{
  "d_mlp": 384,
  "activation": "geglu",
  "norm_place": "peri",
  "positions": "rope",
  "qk_norm": false,
  "init_std_qkv": 0.0361,
  "optimizer": "muon_variant",
  "lr_mult_down": 2.0,
  "beta1": 0.93,
  "dataset": "wikipedia_en"
}
MLP neurons of a small language model. Each row is named by its layer, matrix (gate and up: input weights) and neuron, and shows model dimensions 0-127. Each number is 128 + 32 x the weight over its row's rms, rounded and kept within 0 to 255. Numbers have three digits each. A neuron's up and down rows have the sign that makes its largest values positive.
Before each neuron's rows, "fires on" lists the tokens most often at its 100 highest values on Wikipedia text that the model never trained on.

fires on: ".", ",", " "
L17.gate301:102096080159111174167110143153082084183099095150144139125173157074069085118139148139108132137148134160108081139138110114168085097117102195109133192158139115079142146100119111169112133109106104171147117137140151129054130182164104083127156100156135169134090149108135162197153140149145141094109075180142127132140119120134142090099198099138150088137138082154092141215126138085089092143187
L17.up301:155164118150145150154136136179145151132148137115109152090192170143147161093182153152130119196151113118101183091056130155109129120094101134120131118073151112130121200133119142132208196108123106098119153118082156073076173147126125157156132081066133172128090122098152132165160109130147125170128129148177092130154119106049130086124146205126160177129046112092216153016150109120126101142158

fires on: " British", "'s", " European", " World", " Chinese", "ania"
L5.gate30:168136060156140129119163126100151073158141146158081105108115177127121100157122125148101118111135135130062070145137141111175075175098148127140080175136138160133104176121126202121168089120080193099168101128176147072142152097071139129065119119122177169186175168166171156160156121060183106136099064128156123129109184152084152113135080157152085100151152133145111136109095137109100159160120
L5.up30:163168056142149122139131099105140123143154113128121108137131112216128114173139101134116126151087123143162112163176140133099065142097168131130149174095132179115083126070132162114196096037138132132134202133095142126083131114166144150135155057116204149190049143067129121179140189117100100150131088149106118104116084140100176168108125145114110125153172145133126077150092160087097174127105

fires on: ".", " /"
L18.gate235:116158173142133110129111092106161144116089098083094141140108112183112113099125094189107118168119087141113189114074043112149123215150151162114145146160144046142194195106157140151146146149140079146102129140108161092159105142081186107124133086165107144123119165156122090132108138123135109143133101105163192105086121069146118140129152150098163115061122162158122093118115186123144132093135
L18.up235:079155115133080137078153105142077155103114070120169165124107156189185135097148170157104134141090123088127119148130101184119135101115127125082107126182196115143078118160095184138150140133131153107124136058142117133134131094127095111044092152104142084130135139177130124153090126151145126154171137147120196114102103120105145097065153121100148080207113136186171125080133137103147099120193

fires on: "19", "18", "17", "y", "ty"
L18.gate159:121126183137205062129106108094179113147106115135100092116125121147167172109162128127183121133142096105126150100111166092106072130150097110136130126171080116102116068091109109098085127135088158116142056188154120076135142122166111083110152090089077173142170108145119144146118060130138106109108138094177061190130170104159160154213080133126134083075095090132108160098122165134128119121066
L18.up159:098134171157093160078140144057102151136174140163178126076170157147067167126088129108114143094113110136163133182131143121131109125091153136134072150149123115186106090167089101100152142146203104118095126064044131100161142145113175175098163111114127105098053110099117143144176125070150151178152162128090206135114094088139125121162106120128178092170166137176059122149105107117110120131119

fires on: "20", "able"
L4.gate81:156069117129091156147112141098070148138160121106121096152112097172127159137115152164123142099118111157118042105132118202151116131071134138160109137153102135151084112112089098163195090162109119137113071200094199143136075089141169086148115083120158193142095130118133099097156150099165128149116105226110110111079118111159148135123109136162084132096103112079128158165136172190163141140129
L4.up81:144156118110169130169124137063109147088195115108110115105083129145121108196173110136108150168089097115152145131164067110126169135095130109151155172105050106127105055104143133125150141132101103122132088171101171115094136117177157076125130125096168161153122127137133107189085179134166105166078132165155128133067117102201118110151117118024083103160030082111118138126129151122107127132145

fires on: "19", "18", "17", "15", "14"
L20.gate247:078162165172123113162037133133154110103096112103171098167202146096107150098105119146129106128073098170092112132117158092084121116139096090134066135114145138095145194185150127157170179128098108175061162106128099165128134123160122050109097122128164155102117104119161099101163141125154093154136090112178127136076136098128103045121122193125131149103114087152090060159087175141115113166092
L20.up247:161076070135173113153067151166142113100169115151208165140138197115079112138113144160108161060082110148139058090187138143145111178078090171137147114100169121095094127120138115167072138130141104112155134092095159103150099191099134101138106178185144202133175141159150125127124127067098086101100117110178091135099089170157107109091127117147098087138162161114159117134088154138160137165108

fires on: "0", " |\n", "00", "up", "ock", "or"
L4.gate111:098161117137099187201097103131084109101148131088069147107101152063069135162148089170097114160134117176096097163135174121165139095116144189077102077115150109099101093119095120103150096130102127186175165087144111100105121104144144138091054074130130133111081125081099098159115147136161099183158119119083136150174143089170089110101133132177181158105140113061168144131164178083128110130126
L4.up111:117088131196137201112141123085060124104116107130077167132159118081099134159148141108156115125106069175094148125107162125125184136143101171138140083115122112115104083097160106142072128117067123245158127137108199096155113082157154130078107131125130123142068129138171175113140082207170093161100082136123121144144074137121135131126089125132147176139111089104121094118087119084117080117094

fires on: "\n", "ot", "\n\n", "and", "en"
L3.gate362:155102126120131149150101166165122157113146101100086106124113141105129181133100172123140109106103089099145118134135139191175144110074109193116210186103144099141176183087157155084215152130100124157192148144169119102124126163172120160153111128103157141111163175134132167108130097116151181158105154190161145147094112144055186134129171200145128187131212115091090138140125126152131146164077
L3.up362:148087122105115109129096140113078105087111150090104168141149137144124155111073163119113145086074177163145154130137165165121166151129073183168161201095166127219154239106149131052156118142122096185151140078128153161214093122143088142168129154116136128097178157116158146140097113141118157141158101169144134189136157128098171140124151138143122168165122114135087107160092152126118112134072

fires on: "B", "L", "tt", "W", "G"
L7.gate87:143078087233152125153128104112133089131124118100114177132115171143097110119090163163102163148146146084145137133133194133132094157100050134099099172096096108185123148142157175140146110095098106170137122115093164100172074158129110106150121105118166128131146070111150111151111115115153113170102058048132125113126123130116118072143092118098127190107198149097142093101167164106133085157126
L7.up87:084139077090104148162131099104123182177158103097107115119115140078072138084179164134153141176141094078154107112129110164180103179119132161138186149097144135134200144170159179118166101094096140147160124122075188140121162099066133167167089105147113125128169131120065119086139173113159152108109052103094130071106145093150179118144076128124143099114105085157183096164113124169122117157122

fires on: "30", "un", "ong", "89", "re"
L3.gate186:132124130144159193156099178167115107155146082142129134180132134158115126144116095096130150081086103088140115035158138136147154075072134129078083137182137127070115144064138182134188118148108140104165090138128125145140088146203172137092081075133110144122086136110164199110197155122126116136150219142131097150195146154142123128158167136173132116115170114199143129117146126081176048110143
L3.up186:130121131120124180153096154149149146191117067126134120137120101175066147136109130090109152116069091121129115103160154139163152081089117105081103121158115160095139130122160150150173168152150192062162098160146142123128108108178139166076125031140118164109134186131189150152206179095123117079145198135167103168150127152118100182159136133118141126134167139194121130114173146091127053076118

fires on: ".", "ical", "est", " football"
L15.gate192:112124162109140107137128150070174162159143083085108130135164161067230151124140109146194133123099140139150148127072113192101126113106075115138177089154089152134138095104143126084119151115142150158134058079106177149100126120117157117108090161155157076156143139134130144105074153113079075106148111117139177123185047078127116113146162171096148156150110116137093087132138164173187106135144
L15.up192:073107054116086048124182167159092165149149071110103219103170155149165073121158107110159100091112092085075163147116125139138153121151142182124142124139130118133106113121163115130106177059120167156135145133099150136122133146104139154200137107134151146138131174075170067077114146069160126140133107147147142153119145115107194159134144135113158163166093165131191083098126149186099127099145

fires on: " G", " R", " C", " A", " M", " D"
L15.gate340:091110118181180073153130154078122125117108142099141133162110143126139136171079209111076080166120146118143083175079082151108114115209128119149106158189150110114132117121126144094130170167120157129106141155149103102125149068139087188098118086093079125098083127096173114095117229167097082097092155111128115149154095100114108153118148114179122132066165095101121124120101139106121129131106
L15.up340:166142103142124067194099098092147112156090091175153100165143128162130113147203151145182128126139190095143114131149136092172102101089221164154061194147150158101154110081146135103054174119111130165194119087140108154115143135102098098183228133112085137127144127154130140125135085134115116176142199168190118108121114121126136139137123136127135127063119115167158133139121148169106078072151

fires on: "|", "=="
L6.gate195:154091094126123116164193111076137148152120086100116142083114128103117085187172148166116036135152111094091143167139144151146142117106123125149115059176115070132155168114181089134195133147082117106146116107154194130148106133109082145134097082130119155125140123155077118144101131110107062151110049056180123175166119208128092099125174120140202084094154169133115165158138072080129081131088
L6.up195:082116117107113115186159122155129154068128166112108170083186143108110115150143134121133076085158087118155073092174158158106130138168097154109118130119121091161174163087171096123104104094175147122106067048187164149151103141150101194136147133140150193167085167210066127157156122134119121159129110098114169184168128141107132123132097160100162150142147116152154169125133125124163125021123

fires on: "4", "10", " fail", "3", "5"
L11.gate142:163173107141170086136122121157166156136140134089116128114166156104144077109143155163171151098185142098150123137159049159127068085104117101111166051141098101082098104175108093199099150124113144108102159122141201124150117171137087098145131146129162116154129059103139091126119130119171115096142184101107133094118118128082159132158066115124146154144146139134185132181186170158170157137138
L11.up142:096172134128152124103121118181142171188101133080151106117193088147143151105152129147137124134113084094148137067141111131155126110140086086128140075162074052118175134178191069103167147146157104093155109130133158108153127050164114089137130173168173123093108157182132129125117137085162126110101099167131159081086133125089193120115065131158151142122132158143154221158162072170194110118099

fires on: " and", " ", " A", " or"
L14.gate134:063114095145131141105160157126152165124122112179126091112092131178091062146084113079112101130124112041071112114106105113110120180170112113125124124147128157107150154137136131108128148124160119165126145171178087139112109106209125103096128103125100131086156129159151104148130146139176174133170155106114137190106079162085045126151138184119048081094156075157131124120094118130045114145150
L14.up134:126159145101144170180108120137062153101142175135145110023144156093150097130084086115080097159149128165124108155126114124147105175181085157130088135114128089109161091117142176088166190142125126169103125058155166114133124112094143181122076105150108181164109139101162097185112118077122085144111147132121138214109113126095117169184159099144148096082126108117129123140115146114084087040158

fires on: "20"
L17.gate8:182131141177140134096119136096108174179151153098119121104097127124119136127173134130136141108118141161192093122137119194099085142146154059138156185084131151136037180118129128137111108128154102213141145183136168196171100111154123074102119152185156139163123160156180103124128111103154126168113131178109104113093130156087119085169203155159107067100150157161161156091064119139101135128170
L17.up8:191140119125120131097123122085060061108133109087120082156132097096124138194124119050126145168064100107106130085121138115158127152199123115105134097088120129128140094149121151109144142132106126114155087102184106143158155108110200126099127124067122212119119133150215157095151120168129131150116148091153124094106147118142164140079159124101157132186098130090082132105131077094129165183143

fires on: "–", " |", " ", " (", "-", "("
L11.gate365:139147157151115147149128108175133100189063114139176110143196134116151096109127068088094076159130172124117098180130123140118171131076146138157138135145146124137170096118122097134126144116134095168134121129105131156098097134095125101191193137145153131111150073076145096101063102081149128087104174157121130060109090147121124112218138098133160095158153077152180158139092155077105106120189
L11.up365:166079153073117143114110114167120104104146156104130156132119105183117139100109154123142152157082107202166100091074163150101158119179096107115065110114089117121062055171093165133103117125096129125120000104141164096133118136093111174161175050116126110103100078115066135107150144096138148142125148110120160142082168128165097140114054103117153168120123086077153100107102067105162164085176

fires on: " but", " and"
L10.gate170:092136066088152176159182168129172116120148099098124175123195112129091085144078114102136150144164074117103112083137102180143099162142128130118139064094114117151077134122111073130101195087138106180138207102130079139098123073149112176089155129100133089180156097134071174132098144155132141098113133117115131123107150100141169132151150151111175114121122149136119146102060124084116060106114
L10.up170:066176152137166108131096120083121095115108070150120069115153158040142122153080140134138131105100137178145144179174097083139162209170125140136131066171146124095091108134128098114126110195107176111109167112123093106127155097097081192119158130132114165143097077182105060144132105166093100139123123114141090125072161135075116171106141124156123086126123026160113132080113112126081134087110

fires on: " ", "–"
L16.gate125:066152195124130082170126118135145133118098162131175157183140178116047141148124100174138126124144165135063169145127145146157116165107092162081154162078063148109089108119162099163121158148088172129136093120183113131164108132140117174144130184075190169108156178151138158140107165135062168098118092096108140103145105139117103118193114132141193202159133151080154175198142161116149114153170
L16.up125:169102122148134147105112125164068073129082155153219204109173138075101089113147061134102121146122116099076160088130131099118150086093149128161072197167127138138140166100116139157130132107136112113116134120172147096117077157125130113204131058172109100191124164110096126139095129106086085124156153090160120145147194196121152112069129082087166145083141112113138207127086128177101104127124

fires on: "5", "4", "2", "1", "0", "6"
L12.gate209:140152132150135144116168117134110165148073139131133170127086107132134146166172091129070136112096121094162125139091135108111147077063099086164090150149146109126072083123132142183108111121143118153144139155133111070189116142087040118081097162144148158115154156104093144177160166122180184125138093142166141095124119164095103147102126147099111114173185142115108046176095152070170174158072
L12.up209:101136131131143110157111124106133165129075027082050079106182123064120124078147150084112079126098115111142148124125110140102156133119127131155098087134078114109094078117143146146154076137123114180120147145185137113173137144142065110070070134137105161088153126114135133153147152099104180134159124124125120150184075106175140153107136168077103098163098177091130181190144115156149127193135

fires on: " |", ";", "."
L18.gate204:125103141133122144124167134113180147132122120098117174131172049118092115136099163142154105078122082099135162117164153135155185136152071137122113079135123078127140151146127142156196090133086141122161101143111127084186098133120109125138197107124094141110155105114239159139125121122102167141214122188108105081107068126069133134091115150173143199092175175117134141105083095184136077096205
L18.up204:075145118112081123034153099133118107136178124105073120104152118149161103130126134081110118105138156050073165088180093179177141118142144148104138077092110127111126146044150097077173126082092144128086176086077149099126138137110136146125195134123153156096133133143145087118150129067141158106134129134047133124061175102138123091114149112059075130144068111126105132079146116174120132111167

fires on: ":", " sit", " but", "res", " rel"
L15.gate52:130121136128142153112090089103145114127081164098122154143160095080115114161114130064089124176227153139130119125139098101108136095101138117112160110111149135147089180113090128151111141101138119147117125106152111123121130150123115136120162098106198134154199183142130120126092089174123105129126130082148138164036073084138113119118192060127178169096158138111109076156119079132166140130141
L15.up52:086112145090193173096106110109073099175103080113187134101119163125095136109105155113100211138122076141131117165190175070115130136168081138172105099104137142144123174106107087127146103122154168133112097175101140107099147125084140146160121082112129111057105088131127132106068152142137114047124152122124118169161135197142087161055135120187119088094083180156108201096095148165080096143224

fires on: ",", "19", " ", "–", "18"
L19.gate352:144096110147157092164132160171133115154107152119139181127145151129138190160153169101158132138107137063097105097097148123146135107071141145158140156135056077095183162108181149120126102133013090133114137100118123159132067182147080094097096107133149177099156201113098121156154146120123191090167118142200123114143133079107141076124171130110119102098139113156131127110131159137117117179124
L19.up352:130156109147185121141093136152126077075175122110180153151148177152123181066145162132128096065084072110072127109168136195128097109137129151133072179126150124133086154132136170128144120192060067105146093092103159096181097177115144118115148098154094158150150104103118107151133099147122192152133117143210088123122060112133147057108157137107140134159096112122212107209159086096196105117126

fires on: " N", " country", " km", " year", " south", " north"
L7.gate376:162101051155159146138184110140113111109155197131146117193127125090120136103179118132177039139115126120079104134129117124136100181096133090180132080095097121142109175147126123168126144138178157129080119125128080117114108135109156138133099181117164156146142106104119160163142126107091121145179069129129145086042097139116120124147119225079151207108152138158181125111173120146114168174136
L7.up376:162135121090157240129155168148132120143138203110133160131146191134138140083100124067102158182143149097123162140122116104101087153140099118144159115109117124103097115170150122103171196143085168094123116111113158112156120094088092123079092108139118113103074125135170178175066075136087099090134117097177108182098133039131114131162056139138141137099124102116174083130153159108129131132118

fires on: "%", " D", " G", " W", " f", "(s"
L15.gate92:091132132108146091203112146112087149122101136197161092106166171095119164113080158122193115139115112136115111137093159097153133174120167141161122135116152181186148119131124116111154149144205185137138190044129102156154139093140107159097160170155130105071121125174189128123131179118112155134169095150132161120131165084116098181146122176192083173126100088092136167161103134091154146096122
L15.up92:152097130122152100181129091091152085140133155132104130070137150105188155122167143079156132154120141163149123158105162156128134058128126157113107125101085120058142142124130109085028109100066115159135153110130149122150136137138116103138125068128096070105137101183098141119136111128118117135187187113081093134149105108104084156106142074179103095119134166065084044150149088129095115120079

fires on: "red", "8", ":", " /", "97", "32"
L10.gate359:106132128110184163148143074147158124133153152066122127165172148149108154110106177123175112099138117085164145109182098174090130082089111082108097144146086091128153067108114127135108106121142102099121148080191141133101145174143051108139150101152127152156101103166082104134156161149184154084142107054147120108077084104150109089107160132093069115122099112171102103132050169114137108193139
L10.up359:129051144119088129123094216128127159085149147088139109095118114130121132119156163184103121129167118102113131079111175160082112103128159095171132160070093136180075180045066159156093135072128079143085067155111095095128130091073141126143125099135143120160147099110070113089161173124144183136115115125085104109164105112134200134082118108155097085148168155157112122097105104154169108137207

fires on: "|", "\n", "|---|---|---|---|---|\n", " Player"
L4.gate304:162149098188129182140212154127087136077136103172058138108112140127141093067117097127138119122104119121117088101166118144152115126121100137177165153171122129105166163132150124112180146122049142092148176101130149110116170170111136074142134096126075148166169140159165142117125139118077049184092111143124127144138083130128099188195161101092160182112154134070150140130121162077137117046156
L4.up304:133128193082127141108145119107110160109150085124043075117130133106121112076147131103079069161107137099134071060152141143172119115117170143103123129176140114145120159083122099102066146127122049057131153108118174141114076098105107178164194127146119178088142120155136183133142203163115075141103147140150095108131120086158120114178193145088125126113098150142150168120119183146127094083113

fires on: " |", " (", " to", " the", ";", " and"
L12.gate276:124108082159171153181106122152109095133215205128124132164147127094094084180125121132147062123087121113111089149123078095142121140132127179089098097150114152139093104127131092100047158093146176143113171150124150159084152066101098153125126181160141105199081122123172152147144134063105120111094141169134120136089093165170091101055120114134141123134104087115100111125110131127088109127189
L12.up276:090105132145174132122149090142157127087196161152116117172176110101173133077147062056140166151095142080144150165128103134128135163139124154071145176078125088122138098155116108113132200104087091095146135146095143131170118107114123114186148112082126178157086095160125103115109115153141136073145068059137176121091141084140148124090077137178172146088104148139162083119065093139148104113180

fires on: "4", "6", "7", "5", " six"
L10.gate294:122154088121172103117096180097066132178159179166141139167136142123149117177069142081112142073089119167107097133131098134147100111157097103123146145165127123088107209152174084234209168075069106163124146154150156092149120120158062088107162149111142112117147055138161087151165107052138173163095118131158108127140091082151118173146092152135117137167108124110148109165170146147116154149075
L10.up294:138113084159153103152102081162128123091081176082128173063170107117161107123234094120093149130166083085161109082145094126107115122125109170197138159117180136113111118147086139105173082133162078150119105131171186082177141111215064094077120139139134132125113139097080186116122146072122120161097158123133149138144207081152147071128126142095132165147109130119146113179125124126085125131137

fires on: " |", " Democratic", "istics", "0", "10", "isl"
L10.gate78:109060160089132164130115110116137153072108109129131127104070093163132142142086152127057113157129150102090151174190142108133109167109160126119121132106157122126137106125098098130117137107159009172142078076127135140189105145069095096101173079121145181144087105168147132114135159137125111102195120137080096107058166096098092145150139149154116140107163113129139077135169158172083109121151
L10.up78:115103140074100102073120102093144117119136054161087115077095143094147165137129168112134156110092133142111167104109159118121131168125141067097132177162123120115157120171186144082140131113047115132105105105153092110116086107114123114150079155145139123088113149145146100117136108093097057146148157118118138162218180150080114080127069136133094202179151160118148121155142093117141176083134

fires on: " of", "30", "'s", "25", "arth"
L5.gate51:149139097162117153077123066148151161084134094117163127155174106098128113060106179121089150103125090071079133182190096158122100071110126133176122183100144166111088130162097157106168119123132124076171106127164187139149149158108123149135123147126130146156104131103124111114120177102152138113160096136115093071089090170120159133134121197052157102090108158141127090144134056120112152138202
L5.up51:103130122139166144152113114152155114113191057127090049147092095148119153077102162113118098107065066147103170149175084186117086070139104143150107198150146146159101142128143086093174131174150062081173131143135136157129117132125167116124163127166131147158123151137109123115130132088118144185124147155121082098145142156177128143119155191087129150092129117154056080196121107132148086140102

fires on: " "
L21.gate348:105164071156158112152135118159147134091165107099197148169101146100135206182146150129172164119098146148105173151149186128138105127104102120174153182112110118136110126160123121121147099181095109126157038106205174097245152098126156176074122114079134107132123168097159153201097152129164119077125077146148145154124152096104078170142141150168150120160110138101159108133140107137148113151127
L21.up348:140128137053160152089156110120115094135109177079158155136186170145076165119120135103101173123137110045074099121128151141136145110113100143176058125197064158121112168153127124120184158150086103159211144101072097170115057161157123134094105147189154094119125142131135111153147148120086110120156129113165183136175043083087143105105151133138126193100111070144101117125155116160196123164105

fires on: ".", "17"
L20.gate289:119156102095090092142095080120170131176124121082143137129139143161133107146165134147168138127132079093129161137070074151154132115099145136181150120161125120109112116115128168119143088053138148124187158125199095145218141136191119115124113161080135122091184134128120136101049072031097125093116136087136147136131077138110130109114153131151111143102129120166090102072156161175144161174053
L20.up289:055106136140100168096145166142136137109120053184155074116206138143176150143124116195093185125084134040105139145114106148177141127176182131122113127169158085151067110139135187084150133104067155141076185124083108144151136122133143120147111109086188134182106186163186152147135166106159187097117099166098182156176101118120108123182147141152170104115177105136140062115154154106106192142070

fires on: "ed", "ette"
L4.gate379:161170158131140074077123132151071109150080096061122172168114086142111192133124173106147152139098146115112139083131116137163111153173082119126112132117152141135116156106105168102166166150086131119130151111104216139159129111075094135117163092177184127184129111093062090125139103098163132159077113120104123145107123156189149110133068103123119133100117127125151075183092037098132157138127
L4.up379:146108137158152049123081121154149105146103141102110132130104078128121183135154080159159120176078195175179158126053108158119136089124061123047168094123125154091112144139133167134181224096150166154113145129100132160133119124096117165112175140139096099092081105107124181181100062115153134140125163080106118118114100154123066091125084157166139104121131153167101143130111113111177115093191

fires on: " |", " –", " ", " L"
L10.gate325:122137141084029108161139112093103116122107132096143154128144140106078131156073119076176144141111104035164053127107078131078144108146183113132132054114151167102180117080135127138168094167164109117163091139168115128182133112106163164079139112111164129130155156094128110148088165159115156101101113117091170090162140082168142138132132130119113137205078080117110163177084193165137152073192
L10.up325:123135109068102140080122070099120115116096111117123118175182144182111126129084130050123176103131104162096130069094128071098108125134141159094114132153155176131100073133090187133140121103145120145116078166119094122089132123111148206107132163142106102152155142124144081110186143162155146149106192125121130094113111186073179137098120167165086093163079113078100081165137061189135129134181

fires on: " to", " from", " and", " since", " his"
L17.gate100:096155168049160118101114115137128138160125180085145109129162097127107143116083175082122168170097097087132088178129118139139121184143102158129115203106147133116098118113142085130109130178176119080119103165077149101162060075154124092155107132136170085199055125103121098166164085054120065099181093111200125101113179140102144157140083119088140078116104107141150159059106159176153103211125
L17.up100:100092196075132100141087171086139150114136157148117120128105130142119128135072156138123145089105127096124096116128130114106154114115154055087098098165136163082144101128144137144126155130188132048121124138074156142096170171161130155095134160106097184150087149101107148075141081182147160152116152100090079111135098147064137174158134039140130127103114100038168118108133104101128155173106

fires on: " ", " $"
L12.gate382:176072092162161118168132134175102129121154110125133150114122140123163152127180110105139155140139137047166117141113120126165120101087182098105141161135063024081093116158107121131103142107079125103099118103154220124139149104107108165152101109123119112123158139088119143153114165086093124129159130149134142104088063092110137167089126176179197147104096132120140110159171105084078151143168
L12.up382:135148207158163059162131121145125160165075213083113149138152158128097112112098158087118172114125095105148136131167130065098127196119140103135091159084113121075136109112140071158137130137106118089148094160112090158137096136166163176076106114057150125143148158110156158126142126172134140154150134117195146098130105105137138100084137117143140155131135096103145163102196136068091078146116

fires on: "-", " n"
L8.gate305:076102075127117128184136075121117186126113115139170147060096156134074205091158144140120148114096105112142094101123083128115107101081108121165070112127117182092168144124080162105079147127120155142105099149141138177118161136130108129144114152159091063098103107116149119064109146137092109150061157098114080117067070138135103138170099160195092152145144172104167131089087173101100148131191
L8.up305:108154121113113069194073185081156129105104150113167187108058132070156096038127161151112130156096195192121129096139179155109196201121084133140118140102141121130080092142102158152091106110120144100146085114127104135118187135145123144150100108121166103102120067117093082147100163121165120142181083199137080125104110163145131095125077109144112158123120114127059098108110113114146075110145

fires on: ".", "iet", "S", "ar", "ad", "am"
L10.gate381:087121170149154122142137108106114121154110107090096185143160085144097141209089115126174125101086174058151157149094101096121157083164167124195152147225118094080133095052200141120146160089163131126149088123076142093091144121094152141090122151156122176115114103111111141133059144130158130150072088122140104154145150155107102152204192045141128144125101095180102089116093104152122104107149
L10.up381:085130076149147100154128125138151136174117069127079147149120143152172133125099092125105147101096047092109128174143131135077142132138099094089190083154133062180137133164105089145177138105125153164111139116159138130189142079107152110160147152096136093071150139182155138097127114123099137129126084243156136172116118171062100098195080154166166091117135131131176092100100044103070160096119

fires on: "0", "91", ")", "97", "00", " film"
L6.gate105:126081137118063106137139151128069131131188112125120144103064152093074169102184103121144090115134124140128131146122085143031108122156159173102100139148109168082127045128155214159128137139127189122151157133145131121164100124107183161139153162119108118146130105075113133090114119105118179180087195105115102134141131088086124144091134140194096133126143070126140142176121110171196137143170
L6.up105:119104167159200137174149091114067126131128129117114211163030182127144107151152068118124109124153113137106102161115186121090157130112084122086120084117115154129125094130118135119136157137081150207108141057111132074126201129108137128142147122081109120160104077164167088103062113103114086085144151130112098147144097107151119114097084184200127126145145087087156092129138158134141115171118

fires on: " ", " n", " $"
L11.gate44:156126133152109145210107133192089145118118133146183188140161170137107152130125149109124085139136127143171085103135136113114125120070108095129060030126139147109113126172115145108146128092098126119148152146110142199179209151132120131129053112156199098076119111138114187142123147076107114105162149166111103123180097144067092182121154174171107142135087125144156134133099168143114102052144
L11.up44:148135131162111075159093130135160160076098102138103181108119094090147116060089149100141154167146111142138096128037152079094146123082199077125093133150170180069168133124133080151086038171121148107111150112174109083143156136164151169109161171106144143129105067118137160185137137099072140174121077109122141118151142137142124158102101130110152041145185102161112130106151144166129118139143

fires on: ",", " to", " the", " and", " or", " –"
L16.gate195:135120131061127123163178121112143150210145164134158176130120126092127141114148123134110157110111127162054106073168147147126149131140126151066159190108137131117082148133171099126094150044142131114120104100123100122123156112095090199173152120192098134180060120098122120088132102091174117120156107109151159103088161176105115136106119099124132105129126163147135138115090121116142099164184
L16.up195:098143121138177153133102081155095069134137152095105141137177173154060109065112076092137215131122101105133085126151130103070116140104205144096055124129118118102159150087143122137113118088122151104172124148054130135099143093090037164170138137135120159153118102144134164149105108135154150122189142143123138135102135113074134150113117109080166101112099104161138095083184139157155114153134

fires on: " |", " –", " —", " Total", " Votes"
L12.gate255:131148154101089124159158133094139095185127163092127070136114125149105169136072142110177156078130128131173140109150076144181090172129173124165118078098081156118138129179156164162161098206181145121100059136135182132195046078163071198080134143135142095128127141175125114098149161098158080138124132140129058131110170150136089124133124144116106085145086104114135109138140155199082118130175
L12.up255:116141114191128156077135098130141117136091173092120106160136114225092165149108125094157142040149124107150132138097209112116123107140141114057161155103175110099133085131022203113135089081102119165136091140168187130134095087137156129170152096155173158142146153099174118111102114138126139177136146130111107129105112094087120129172150070154091134169148079168157139126156108171153116115119

fires on: "1", "6", "2", "4", "5", "0"
L16.gate276:101158118124179138139102119126136146155104171121172098124159050109136097141127106102122141149112131118092148126138145146122145132125150156152180103154141140137122155160155147124162112090102069139129138174167175071191132126116121209149159113193189132168154113131192117139116168087205104058097122075169147124113141129134134177105074174164117108099062123135123101146183154158186132184175
L16.up276:183123140124136129129144119128112104138146149079106139045126176102184115135142141087186113080139068165143112161180137158143131092153163114070075159139113141130045139167124122125150153089080109145129077177099129102081150124187145113075191085166133136144135103153110106107107126100127123168095131130105052126098129107067128166149112140116163138146116128110131114163116109136100095146102

fires on: " |", " Candidate", " m"
L12.gate380:115110145170137158125071134125139151115107194148156159137095096069133136133134157158130163142137096095143194162126099151097175153130085168137120170109135166168124134103145129159079098127093090099126130155129159145136083102109183115150103098144155151136112041167132166179073155116062108131178126137109136117169138140085160114129113138153114125057103112182117142126147150204106039107154
L12.up380:086133161111137090153092170120096171129158117125130135136110160133179130130153084108131084120095088118104123149110115124155081142128153118042141071111116134134101143121134133128161044126080108176106126110144153160181143099136171092139149150202122120124147164211128081147114087177111145112112162127099142120085157074101150119194147105170083189135069177122118195126119118111133090171177